Part of a small language model's weights.
Size: 10 layers, width 192, 3 heads of 64, MLP 768 tanh GELU, 7.59M parameters.
Architecture: rotary positions, no biases in attention or MLP, attention and MLP in parallel.
Training: a variant of Muon for these matrices, 125M tokens, 3815 steps.
MLP neurons of a small language model. Each row is named by its layer, matrix (up: input weights) and neuron, and shows model dimensions 0-191. Each number is 128 + 32 x the weight over its row's rms, rounded and kept within 0 to 255. Numbers have three digits each.
After each neuron's rows, "fires on" lists the tokens most often at its 100 highest values on Wikipedia text that the model never trained on.

L6.up692:116122103130112126099139092095142105116114091135170124144103105152148062200117139194166170098141155127072145147112118097098147120134158079113166149116154115067161103080063148102139105148140152153170123122110129155121149102147106154161099160177132102127090113066119191115161116128107086098124195094150127123112140099104109173117123133134170142080083153160113161157066176197152116135110116181078090062101159115170140095072110170121175144150174146074125083126125115128138179091085092143150099150192075177111026109131146132126135057135117127185148125166122130132124159130095163191
fires on: "'", "id", "ic", "kh", " of"

L5.up297:097206188151170114042105146094091137108062140096098141101137093129096087121145149096107132121097202159164154155174134100077131136068170128129106113110140168184122116117112138111062135168165157076172129139151137153145095177142164092196156139138160090095118150120114146128108143118117107087126135175102128134142075121124043125153094133102072134148125086176127146147153122145164167137125104158107152076104136145136106164121050113179118124087133081152103151103155103117117147082174096193143175111122142183139147171150151120148085133081087134145213137119186159106130079121080136094
fires on: "th", " both", " mi", "ed", " a"

L5.up731:083137143147140162102135170143103122122162117182140106090162120101118156123106161230138131054136167103118124130185131134153163165098150127088166145106115079158149055084164119163124148139166108181098136135171154105131120139109101147152122122123189137118107152051062200134164114136072129140130131158212093082160145156167118126096180097098087147119121122140136129085197085108103115164083186091135098158111101138157150147073161127140096116155124096134115152117082072077088085104114104117083086130138116115187144056118145139195149201124122114156122103162127095156143117150100138093
fires on: "t", "at", "p", "im", "in"

L2.up502:114119190155129085131177125075150132101101073194084160070120114165101095067115059161148118126124171151102177135173195155151139121173119133113145122098111192111191080095146108134169132166098110141156091133153113070105141100083166125163107109145130084096114131133117095182126114183139128131133086128108128127154109091047137099082084148140088124117118122159110182139179108146158130087133159191096099138131100123111141150138184123210175129125086134091113156096120150103105182071130124108107155152178137116089090102098132134130095091138187116113056154131184105083124167119193099136
fires on: "-", "ing", " other", "s", " =="

L2.up710:198109111101175143104119097139108118148098110132116174150082180147124123092142119129113069145103111098098132176147100114121103097166138135132067161085162213123148132130163119084166183095107115109110163170129081121119140123061142100141096118140122136128082079032142146105142140142156154120148129118138155165148109072127111090082165151122174124168119103122175143139085164094146099090178122080159128143144140127106128157140079161131115185174166102146157118134089128176163101028136149095126146147135218142107101077141134152108149177130117193166209111105161112087097082133103183087
fires on: "el", " at", "en", "et", " of", "s"

L2.up401:114160158128064095097079112144082124162118152045126094195155184097104133115125156134158104108159126108169153124092104125136119137147191170148091160173124179133151101107126191176163111118136150175126100140154103120135118072177176044160117163079145113135147083108108102101098110103113121074101160213114129086203146102165149155099146141106100169110116134175118161143101074129133153107063103158136156116148075103144135120141167124128156085119093082106142108120194116089121123089144113060165083172167135158166110135027111091134134113106122148155114151130120130152093090172126173123
fires on: "s", "'", "2", "sh", "1", " its"

L2.up762:146123160114193141112093154089035119138115128143152089126146161135109044125159112177087167102137175120142133149082157088142127111156125115109088148133099127160103161114171122117114109175154060147110103120132176152104155134099135088091140100082144167158138112166126159188138123120200054100160156134120138133129140147119128061201091153112099086156135056125109151149210134131128118116109032162141142189087152095096121124144133118071143118142129069156172181082108086100109077132096166149127156145126118117115099122122131198109129107214105136119145096153123141060145114152147141168
fires on: "-", " United", "ed", " last", " his"

L5.up307:114125150108142117111115187161184152170105132125166081097110125138112070156092139123107186117147206144103129107184150128130151169205068117150137152125045097138090143150160133167092126153168088139164116121099080138109100158127130130164118092137098130082168116152089128160142082104176131164120133163108112081071140088089121092161134132107119065122147191109146124153198090090194098181132167127119109133085083101124123135125140109140116221126126185130129097150081140133125066197168141107132098103075094112140140078116183111100168097108138106161145143101034127091117127144145119145
fires on: "0", "er", "ter", "ud", "ed"

L2.up11:106184078116077145102107125088135166149132087039177105145134169122114078130050134125112124113132101101111165091133175118214134142157161110111135141137164116194100105107078151135148125145145146109162159201110068134157068158156132113181094104067123210170134179075109119050123113138088104121160143139125149146151124093175085107159118159102060118138080154103081138132191125112127109137141129131124141164154151068104109154087102040145153126176144113122110173140053117106128178145115122098153121173113142193115124128137130127131147105160139120171117100139118120156133139125135199139
fires on: ",", " |", "or", "er", " Association", "hi"

L2.up58:158105149159128133151164119113137097195094071136156128142059130143055113110135134130132092141117110127181126142107180101162107070154121162158157093132137107104161068163147115169154100166053135136129113165162117091051170088137089157103132105090061129138138121115138117117178109143126144145170109138163087123116107091122176148148107114089117141114128159127169152094087116165162083146127103126106078255187138100086125106164193102135194117131124131092078122124082125145152171078116125092166085193125110154157121115142139106153129099150133157099051141098086151113139194102146182146
fires on: "r", " family", " Website", "www", "://"

L2.up490:018143137147118156067179150155076104109135165091101178170100152201095082118148110107172164160164168152126137150158118093136082106076156145095089123190156163176108132106186126149125106130150146198088089148099151088138147185124136119108139127128114098139110157110066138134120130163167138133167159141078113162204162121158053132169149120133110213112172101132117157113196093098116102095140101108148170123112055121136146157093084095126104096119135162140137137111080173139134152105118118068124120091115116116098147071129124091108108178120110146167077097081131143169130118152162139100
fires on: "\n", "|", "t", " from"

L2.up654:078092130138104165101089114082111104151153163134145119161080131106138155127156101180085142168120065171153140097120145167138105141150148126160184126176064110136110139076129078137090110101164139120088115102119098150110133097104144134092189152176075150140115139099131093140120051088117107139101137203116122149135098131133064157141082110155190082120115080115157119139127085146142149148122143116171176112122162061149213133109067121143222168110133183139080158187135074166128146130139147125099134152180196126169120152119124170115110138138161133192077158116149121119170101183112068130
fires on: "-", " out", "a", " up", ":"

L2.up588:118078085171099142113160107087125162124140156111088129124092136167114096155115159152179148186105193112182220120084093151064089097109139075122122157124124164117144167119144098106175063130121170146139125164110131156132138116133165168064154138143085106180129112093162079117142094132137088133079188129081121121145140097159107109078187108127149106189079135156133166073068137149103137130150109101150079097111142159061070132122088169097136138128103113097126137134122114102148143085119087156192115164193139145112137082106143118111165087174128172159178138165054088141110126174142102175
fires on: "t", " moved", " helped", " Japanese", "ya", "ed"

L2.up477:094180153098078110157137113105139101142170108117065138097146128113082189142135116116163069142106072132109158101136136118143168158104120167094060181142170141143120107132148140088196146112148184152093140164141105121150115096131177085128191123114119090110107128119137186084064143114154064111115087118098155163167137152090087160166184100154179084115133151104147167101154149155111091037143086114147142109131153173135125137141109158123097130082171120125164125171107095115140144118096167130150173063150108077125056116100118112102092129118104189118142130173135077190099183098143205164
fires on: "s", " not", "in", "v", "y", "il"

L2.up517:067190128149156156123120150074134114137078060102122142200067099100090089135159072170131175103136164175161165163125158142143184080130137153139183145173141151182128081129135106158174159135115090141121142092187127146069102164126166134100174174086102196153132148133100143085105082111120083123161087177144174120127103120150075138176081072108123129088091145116071126108142174177130104115148133121140132217143161145113132141144140115134185111124136091147114136171088093111141141152143164135097099164091128103101140068135088129107048092096123128141085129156160131115141155164110187150
fires on: "a", "1", "i", "um", "ni"

L5.up26:126151098092134104078090126134112110134121117181172140133171124071097052140195097138132139141146088167096129103152133079100157073127142131132107154199123184058131146121104090104154171148171124209178127146130166114111143110092095125068133167110143137130130125097160145073177114129126116150145142142069115150130170131119227136121091092126131099119146119140137105154135104110122120076162160137135087130158091154157106144106143123163066208122091134129147161113147099150116162140138101103057109061109172145127099171093121165170229177073116099077155126103142120134193164117088129095
fires on: "-", "ga", "th", "ook", "uff"

L6.up7:126137069098090149103098110068138102083140118113094059141167148128069168127172133129076128122124119140111131146176165150102077099130139138167113132106198151188096124073109164160137111104161109173175159083102123092172140144118164134146092133156124176155162094119120167134156109153162137150072147115164139106098130131133160159104057072147117090160135177100137067161113095131163126094134137119185132118174106127089165143193102187133122147159093147143158163119076078192170143110154194072104156084194171161161089111180114178092128099151110132136081079151126106105141152149070110108
fires on: " ", "′", " (", " with", "-", ":"

L2.up29:116140094168147112095160165132081118166136067039132112158157104100114125161135189132115210174123139157147065146087169224115097125093151151131104164106116156098185154130061133106091152165147132100112054157158111124126141127168206137098101096091122123156117118135147115148114159121114097069136115116078123171096098071095120160094112116139124106162098178129162112153030224164118163158171140141124085179133127134103112142075140150148132176132114146121119147143102144124170153152094109126120074158114146166129155164117166113106117155150167151117156099144104078150203137119123101120
fires on: "2", ":", "6", " Website", "8"

L2.up267:072069131124104175135184114098147107107098149115134172128105120163100066168124136139122104189177166144146129099234114125084125111082127111109105197133091241142136128064141158128106101135114130172121122119136184091106096119108123174136129127131130131061136108175182133140103147176096151117150123147065162148135133105126131139148151146135106138145142164178121129134173132093111139056183097136169181137089085170120113154129113195099136170069128091154193131131109080110112103045136138164151143136143102170111100152103110186116130093142064092126092179092157115132104112140118137093
fires on: "s", "d"

L2.up466:135061151130133125112124161089062138113095087109117164151107127124120129152105199114157148134179108131146127117093102113101134158154110095119113113153128119106134174134129113163133136133216211106177130123124149131057116191083147105075085079150150144093175158120095150187131137112111073116149146060135098147156081075164151183124166097121157145165104079152135093121081073112126109179125129098064100089161152087170146019145132121114145128154085137133140121161121137175118188108175084135124143109134108181161123079065096119118142132156128124172134089080182129135115127077109105176
fires on: ":", " its", "'", "://", " their"

L2.up375:129186152140152095117128093127121096142133093080136042102136096198095148150110133109118180142123105146123103103174087146127117168154125165140164171135135133167092094115093124116160089126115156104155051090135159116129148110156114097139152123146116141123154164121065155107116163060131163125176114122151142144114137186092156139107187124133122110134170087086110123164169123111188085125113121135077153139140094132078101128085145157123122177137128102147129215164117067141196135134118140108159068159099130099133077196104131157011133173167127142163109111133128104147209151080115212113
fires on: "s", "in", "1", "c", "h"

L6.up211:162103142153179160056120155071098142098139140140164122114125157098116108243089110130164142158116089156137139117147137184118126121159183169144147087055161102130114127065189104106137132122145109109116074103152162122132145142126098179129128192141058094111199189097098146084143123110175141084101135116127116055127079103172183184130136137115122162123101129067111089136121102165136189161141133154124084085133162144126145096134079116123131163149171131095098079185103083148130127084131096171139125170107094134140111121160123160133138140175096112207150133162168133129154157134077078113
fires on: "F", " of", "T", " F", "f", " with"

L6.up578:125094166129079069098096060105165109136169079183130116129084161152113124140123120118109182175144172152166130107112066155118103153137142106136135107136099170143119108114139184077050124148109162126200135073097120153154038095197151118135059154078077142171106130143095106166123107123097144110145126138134145126134121107105145149069179167104126165045083124215156100108156127115145156164141069140134162091149165166145167183081106205158116137124083104103154141078124125146106112140129134180139108140083085167145090097125096117112137158157120155165074151118141159143096140142148144107
fires on: "'", "o", "c"

L5.up50:153118129099156091136116175112093158120129190085173121124100127130072179150175061089099150168154137093160136028137155157100118141151081147141123129115170088181181086138167163065094149109085155078095207133122105143155131131137176152095132077108150108143117141126137117164183083155124131114097108164125112098095153151137126156076141185179102105118106128089158055141126113112165104212109132127108118112101078105160162153072131126155134146133105135152184068137191142107149096080146091174134101093144092145143116118113167062154138127129172155129124117108122186117169159097176083125
fires on: "d", "ct", "ly", "ud", "ter", "od"

L5.up13:137074087158117136121135141080159088138113090136230154136065090137134068187072121139113114130187135122190120110119171147144098168163114150160140103084098114163118134128126151124120105140165137096130104109096115128106111124205146149103096074149095122091093074125185155122105073119144082163071113167074108079186108182074162160065116138157163166143086124154187184162109153154149130126050128190142119194168169118095084115108116112109090167150081127131106120122109101128132105135142131091133103119095157125085147166116146111126090152153082174121068128122171102116118136141090176111
fires on: " and", " |", "n", "t", "lin"

L5.up558:099159104137084135163132107108116171112124145174129112151136083143075161171171119132158119076138131083119091059130131130132162139083153098188144116132162142121124078121153170164082109111104071169126130120150183099132116138152174135162174123107092125155148181126101077146128094186124114195070134102128117139109126198183102101142146157165095157157096129123157065110210090157066172091180116116137105106123090139122116137132112145149133090115151126134127146176106074137107117092120127165119175106128131186163094081121116091136088200126049135137142130189115231138136082083119159184
fires on: ".", "\n", ".\"", "t", "W"

L2.up509:138056161126148125150117163147139129149129067095137111114122126102148110154147115158149104136116154084130164134122155087115171146160097154192157137147171143070084148158161082131069104108105135072101154100112124161093159065100115126148112096043145106164172202137119135193164067185162079162128139120129148159110130140156148138143105105123077182128096139138118119217104119091103071088082099135205105167106142127113187114108118103146151132120136099144133100122078123138145109118167120157157112105120155089108191133120082167169067119112151132051100170138126050075155164118086169129
fires on: " number", ":", "vo", " record", "table", "’"

L5.up374:139089085112138104171179176088124131133134089166128068127147138113117163079211093128138119152099153075061123053136190067116120146144139116130130156100131083132135105127085164124125139080183120127150075109138153119124116159169151207132166110135091119114136144125100079121161124139187173125103127098109186076142143116129152133137155117119130156167115089177128159141078112154144120099147099148117126070157100150173110132102150088070077078112128177162087109142078142118090131148166132104164159104106118173079107069134160117091156132158099191158143066173132180110076128112207068124
fires on: "==", ".", " ==", ".\""

L2.up367:162075152070152122142114085132151086109098105136117185118070142099089142143203148145170050103198105144100136205145168185089152146094121159116091146144146112123196118118144130108082169142165153171196154097119125136129155193136195126076137095159136096141139143105170101107139138157136118143129179147077114128138143060167142126168158129105114104104123082169111129155084119124102112130096086143119108185108163145197187137056163088125133151162104151120107082085095142116093126133113081137105072117094042137121146108131177116165092157112139105116114090137167161102072137146123124147
fires on: "-", "'", "E"

L2.up576:159048162051177130126134184124144155107052074164130127109104186169095130117135154126107094152142169104155190167101147096121088176119111204098101136072101114103125156115176134119086154137175143130130155066169081111121110104128117131095158108131090111107119171105163052145137167171158109127131154166160106138055127113130170157147102118143131091037117140130138123117107123086098083055143177109150166120094132182150135139121154082147158161137148098124100124171059087175147144139080123165131116076078114095126113152151167123155140069137105131133127137172115186163113141171126098140
fires on: "-", " ", "oc"

L6.up368:063151089124155086148143129159145127082135162087180137106140028170107159162173102095110097098158166096096096130135077079164122086136163122155183043119134127173108085122168119129103162106165099111103158151133148105137153130072172113163122140067146178142136133114110151119147101147068090132215106102089099101117143171111131118099054110151173128124169128143167087172138133087117134183120158162118104095127126134053180152135085104150131127149108127161087082177128072126149109129124193087163179115076177149179137132135157136105100164143158153121163079108158147153130147131129170126
fires on: " |", " The", " Vice", " of", " Matt", "\n"

L2.up353:143120146110125126169102178111111198126150111086125118136065106146121142144109067157087196169129111143116134107124138105189131091131176082151182094121110122136153124077089113171156100159127120103119177119183167125098200118091094119153167181117159125137106189157112108119140131110174116080121136171080148125141122131121122121225148122128138134171176099158139136114096140083128188169176113143128056156150102177161110097094062119108156153156105085154136116139098094126113118126149113072140103136104187075101088240179111123122173100163156105204128123140143102104136110127088154084
fires on: " born", "-", "born", " from", "s", " Chart"

L5.up657:146105141133154109183124087044139126105115067080145088123151097085076119171171110123146197143154153138110126139083108153093097136101075141185112066138079106130087129142138144182101120173130107148167151069136152121091075163153159183170117126105107134136133114092153110182061195124065129103158156121095140141156177145171104109129176131086120120064146088198098159106133061104077138140133129123184137149072140177134146106087123114138098160138143119169124167098095142153157111077135134127068091169143176157103162118169097118175128121140119139134146142184108179079109175165142129150
fires on: "o", "e", "port", " company", "fund", "pos"

L2.up345:105126145156128189059090106145119173078102147127153137122120088128141102135118140121191123155196165139081104136116140074083160091120111140145118129121112146090080151118135177128108220138182110166124085095155127103174094200124137113075147174099086101160116127150109165124137112146142143143169109134113130131204176141116072071167123105119139138198105146137160097123133110148172099114142135148093134075112067114104116131122140171120148203145127096137090184119134154155086083091114125138054165058111160151148145136134138104172192075111083095111146143134165077119131081088049088135
fires on: "-", "9", "N"

L2.up659:155163139072084185136137139130116066126087106102089140157131117095087102128144102125149128108118110135161110070242118144130152121123147085195119136124073124086111100094127175150167132097181133207119099187174162050185101189100161155166118155132127089153105119114094166064086125114114091117122106133158131096175151182148149121142199206098114186097147084142144114163100133077152087150128167140148143072115113179129124154130136113127180156121139133078121097184137184140113134096105139128088173119098088083120124137122110148124152148153130091135077129170154125132100118108154141069
fires on: "s", "y", "ary", "min"

L5.up528:109130161161119136158084109077148111088216128107097074120127201140106136148122133143064123176157148189133088145127176114108100207123116171172150107100147165134098128155157101111150170089170106150071130174142109085074171099110145114129088125118077150089176111167096126083140172071103112138115119169146088170083126124157169111168159141156140161086122158126098145094094127175093127156146138125135121154156058119129118104123097173121107102185187109113145109102159153163080051132067144107143093089108128128197097120133158114044151145105099153190112106132152112100103136096105163101
fires on: ")", "\"", "\n", ".", " |", "t"

L2.up273:091112117147078109105150162141154166127166153137129169099120151180094142201195100146115146072125127142137078126155130078116095083077182111117122157114148129176135121077110143156105176074181087187156064092118116136145101193167123178125068115158134116077184147118132126119118080176099116122116167114057089111167118109184153125141152074141099193091131113105165164184111114062133180133115110071128130155094134156109201110132122085124165099130157132154153078171126125163102098097179121112121129133088087138076142074129090101106166153151093119155107086148129099117118165158095087121
fires on: "\n", ".", "===", "==", " from"

L2.up220:112132101154146152100106144099141130168184171120128183165084121103109109086121148152130121180112148120116131101107124110163081109137126109180139167119152119101136119118150078114115161064153189140111098131097031116145130145154188070106182146110162098084111105131151124081097146106114136059124160126182094169087165073140102141096115111159143115127107170177111131085145104141193101155104170146172140130157191113096125108082116104154128086147153202137097100201140102172078122124135196158129194119113216163125138084141158112122141106177139176159106119089109081131104127157077089077
fires on: "-", ":", "9", ",", " Genus", "0"

L2.up87:155122145137190178111139120120120121140083166150130142068118133130135069121100096116090116165156175175127086046118124111096116133137110132130089119158065169136122178153115160138158127100153104121107130098171183139160111150144106110066175168168111110106168153147107121145108137173112111135077141127108132151160153112153119116126160136109091068147087026093179141119112161125116097109154090091181140136094064105050057106127153125134121108148120113097121231135127117191171069130112126131112107116188118183157116162097149154087178135062095135173126137144173126083137076190141102143
fires on: "s", " on", "-", " to", "u", " May"

L2.up729:147149131123089141153116108105134094133099054171157189150096058099062095138206165114144093098153131097134114164098163091129076157166134135096100172115118097179122149134096103121060090106100097155094150144166086104104045159139120120174135155142106164141111127096205138095120158158154104089125122103127112130118167082189101158068118100116146114161127152138111215181069144126158090153090163144125164167088159179144110107166053120139108136135126147114124094133139082153185136122097127147107111141181150152114183122109108129078093126158122170108102182087177082145114137160096124161
fires on: "s", " of", "a", "ing"

L2.up616:134036121161114149108151209099124110117027118132120130119080115194114144189083199111127158120120142121078125167169169129122170153121143131109137133152116122172133121163115085116148126131110124162136128087141152109142199136148148076092105158146138114108096167094150110128158088155104109142146102140144161121172145110122132155129124167125070086102115119156112122145067161116141121077132075187107145131124155128122136112146153141139159193174129141131030148175111094132128143069130187085065126126131134149174134139111205078153116098135074131088132132128195107093054150183189090126
fires on: "-"

L5.up737:163134092144126185074120111122112112104118086108113119182142129188147166193136145153127133147147127136148175117106169150166092088098112079182135111131172085148112121119155129146110100163105120107150145050115124185132123116136107102093163144151084101139122104168138141146122183149176174080109102157127090121134114179212125153137163091079165176116119086204097102106125068100159153120076154182133065088125128137110149114108119118139116125152091055162153138136106179179130059122092135198134081111184135118146069058152181113088079119183128104061124117133112118137164161128147104149
fires on: " ", " of", " as", " the", "\n"

L2.up484:124158147090109091180134109146117153116111115135126084121154160155133078121161065126113170030126112079180127097087141115103181146191176122120153167140194104126124065124115115152163125144077169123126148105155089143115104052119101115179132119096154155146089162174086085152144161142099076190127159057139149124217074136135176148122103183158140115150081114154102117098121151158124095072134119146143097132136122102137167160071092100112106081123143102187091161128124126104128166183133088131090127167106128064123141115133132123122188097142147194141142137214122130134114087082108128139
fires on: " |", ",", "It"

L2.up169:089131159129118113126116129095155118137158124188132124146112114124060095089151112152146104147189155146117177176181151130053140098153137091189140116205090162158122146152116114122148153107150117140154165127127127116143107099164121110091110061138120114090134111159127102134099121140168142126156125140071088123140103120167199074058170124142119121158104151082122153114161139123128141061166099137164119192075203156070026128161145108133169151110122114092149152083140120146118055100137087165127201137168132072073109167130155144169153153143140132205103102089157119171093119162102175136
fires on: "t", "at", "in"

L2.up562:088124124173163096143149151142133154148147087113162107095147099122110074127091160128130138162165107096149105053140122182143125148128117153134077145070107106124075155146180142133125162137161132120101162161186124127132143119085091101121168125132092158105123098119153100167126139111134171098228151100156160096110124104097184116118138153145169160085143102190122144124098126085178090095133115076094128145057145150048159134140128093173134114158111085172120152146121144116220100043134156076141076135068171141109129114098096176086105158173152173160151083146188130131181100094115156075
fires on: "s", "y", "2", "ent", " of"

L5.up106:143156137149042124106152183126081109102104122221100102146116075135071149169133088153106120103159130150154129127109075119153133135148121091201076085088112067152149098121137109090116164070175203131124134113115125087112134122079190106141103077136141160107188124152124147131084182144140116166146091051149162172081174121143113145143127077143191190155172152092154075081168111113128154058103156111157113113160137126108106145100136180108185097108130126151181117112103178127116110153137144147157101138110150069109129155145106131092132131115125079170119115157078143191121109171141153144
fires on: " (", " in", " ex", "s", " also", "S"

L6.up208:205076098141154124113138128114119084114131145111129113141098093113106094156175143107136143094145195134113070186100186150156191151103092105111114149131186139139087161116140110086080144199119171120121075086147111153110132118090137140135104128160110203036148132110179100131139134067132081106137148119075159136086163160088180153115073115106140108091104168071124077113083122140079136150128124143133138079142117148182122103136144161152111154141149089125147134160062098101169098138104160090144132190164121161156171135189124164141100071177108120189119145077109136135183192107136122162
fires on: "f", "F", "i", "w", "pl", "fl"

L2.up744:064081152111136136141124164116188117091176187112239187166103125134114116081099070138162158149062102115116124094138144152131082173194111109130086148122144152118142110144148102147083150090095116117068084073155197144104188122119168142150107094133116116088153140131116188118109121079116103076118164070112109116077127073110186103168126146119155121147113130111107175116090103110174124178103119059147129123108121116109071139121114100189147132145124168165180077155155138195118126124117134105165128121084065109112145131144130142102151146132126128161190155161167141127096124187090150088
fires on: " and", "===", ".", "),", ")"

L2.up283:063067154159118129132121157115107099154106147109174171132160080158165081144123178129126110118129206173092172150157096131136140147118140127148102090125102094093185095114124089192168122105125151166108059127154128106068211112190077077104121154145109119128109213118134153111142112086137140114145171141101162172138139129128095169141096114153103165070142135110112101172029095106172096131114171073146142138157089073086147156122149146151165127113188169151090099161167106106072156125113160107120137133124120106174143105099138118071193091164094136131147161074168134107090105149136146142
fires on: "/", "---|---|---|---|", "–", "-"

L2.up144:158118111123081102093094127131091204096108110083085166147067103112089118071192097144109160072127112137111114134156117126218107168130177137159097085159066150115169187078128170138121117178147108113144112179066147147151126130109120088131115122103146164169146104077142166099091076144129110093160111083161115110164138109165145113083103134127176150157124107094142115165107071083145156114100098150163100123118160163212149108096146081131109142188140146116143144131134136131094136186177118099114157158150141125139094132135151090068118171212144152175083158136148098177164135137096151053
fires on: "e", "-", "u", "ing", "i"

L6.up234:180106127130133149128151144126094109138124191098155136171112105103185095095141144112141132069148104130111102122180109156133101112080122089113077094125151071140106043124053119145129078150103162102118128194163168113158147132118152168176143161113158159148158098159083144107207113149081129087117145141127132072200129134094132117021085141168087166145096126130166156150138151102164159128107155112176168137166145081117131160141093105146173119121151137170124158151098133142143085138118062156198124100119091180088083127080121123134120158118122134140050051125063169143121131170135114135
fires on: ".", ",", ":", " the", "or", " |"

L2.up708:130125183172117160168089168120122158125098063136090112124148074142113111122129140147114088160129093152069146094169125123116158154166106094110117128151143137130153094134099156183152178155135109075174096124180174155174150183213108078115155138169083125099074129145100126142116116156107120127144115152154063121080096186107078100113147135131154094128129145109145114144087186127119121165197136108126102139133093090212192119055101167139105151092109122164110114105157130155185060105128103060147134138131162114121132139120132135191152055153166121101062116108078108141210150141129128087
fires on: ":", "s", "-", "0", "a", "ic"

L6.up195:153087161171137078135136080129083101144113111100121111153126118167084162150126099114077084129105134104165154133134144158119147135143152143159150085093156093165122132128127118088099130142076145123105172102141149172100156056149105160073142140174160167165127114093078131195123110136126084100157145111091086094119147132096105161030182105089154119097099108134158100130142194122131128219161090134095115165146126102146162167092146100179108133181139169133094046134130123097130068143132070162194117138080131118197064117158144137094159165174111138160113113156144115120168154159208137086
fires on: " of", " between", " |", " in", "1", " like"

L5.up613:117082122104134123132125131159121119120102174167123087114134151150128132126158129135102117205097191200151136108146139123097105107127053159061066075114090134162129072127123150111103137098058103133111170119155085099071091142081063138155117131120090121120184138121116124159156084102156123095157107102153067190115128112187103143151137144116092178076157148148138149113112074068168089120100151138150142100110088146148092125111138135133140187059154172102133164130152153154185135137150146173183145151107110140153060138151191164099169115177097146146141099114175086213066111134143110105
fires on: "er", "ter", "qu", "u", "br", "ill"

L2.up280:109151176175134091123178145115121182179165125152169152084177105137164122131171135127088118132162140115148154099111134085141151178122123157153074123144120097185129135052125088134142183143117063133082108124090104130139104132161121080141155067114119202181175117121129087165101072212135153161131124151116118063140144134148133189106136212160101151108096113180094130092119097131143142103107138153081071134077086095177124147155087093066105184128164108131129150134127080121108160115146094165133073167137192119141173064139137114137183134107165147163103098100111132098132091092087107126
fires on: " States", "t", "at", "to", " to", "–"

L2.up575:072064137096124132165122168132120105153176075137103158177131166109124092176175066178157134151121077171092151188095119146100181170132169074095155128205145132108120163053147055106142117132143109101131101128167163130146157099138090197152170063146136165084075148131117125163145137156060116133119119105047108182120091105105106153129145116177149105111099127134117103138162142141089154151143146117174065142126103101132123155132113073142148172128137092101147151136143144126086114111136094077127109144163195085077157121163164129103131141162135135113147139149102095088184192124124084067
fires on: "s", "f", "li", "-", "ir"

L2.up730:037112102105178142117143141116075151106143109159071187101121140176123115163124105082053086206182134139167206096151160201112119095147121142114070102121175145128127181112182166164099099141163130159122159105138149131106128111112080172045161122149141052088105100098149107135147140141131111120113128132108134121113156113167134090075174156123090132113139179133134142119084110066082092136119065103154127115156119188156139152144139163143160161127143127129127125114074080105141154120138139064137117198159166124118118168060162132104125136199173126131134150088166094098099141139115116092
fires on: "-", "s", "t"

L2.up170:088161115164141110143165158075111134132152121083121142136057125105079082096153106162145111162179128139153090160133108181157154166093083182130126136119070114114142143090182140234166097127127138106137147173144144132161150164124168066133133131050122112088078122093134117125127150118109161095166103076092166162137178105122130108105127095139162159102102108106155083120139081092127112132143127193142119101111134142213176150119123124198133163121206142117100078134114156180135170053167139109123159163148160093150104104122113071146121142165171062085100088118171100107069128145135158135
fires on: "ing", ":", "-", " Albums", "out", " zone"

L2.up199:109159133159123175075172150185119130152148099106091093130187148079122156108137132062161119129127138132152069129225152100116089118111163094138131169123127154112084115109123093123136135104141149157160151130114149117108104139137108153105124223147115102102111147179092106103149123097094093068068144130122067144140165151177073149113163124145135158176136150127094093093172137065168130106124116127151168078168102161132170117081134154164124141138189166082154143153125172128087104120099134126132205101169146136154099168085147142208136114162051155134125156096111138195079068156081123178
fires on: "ed", "ing", "d", ":", " of", "-"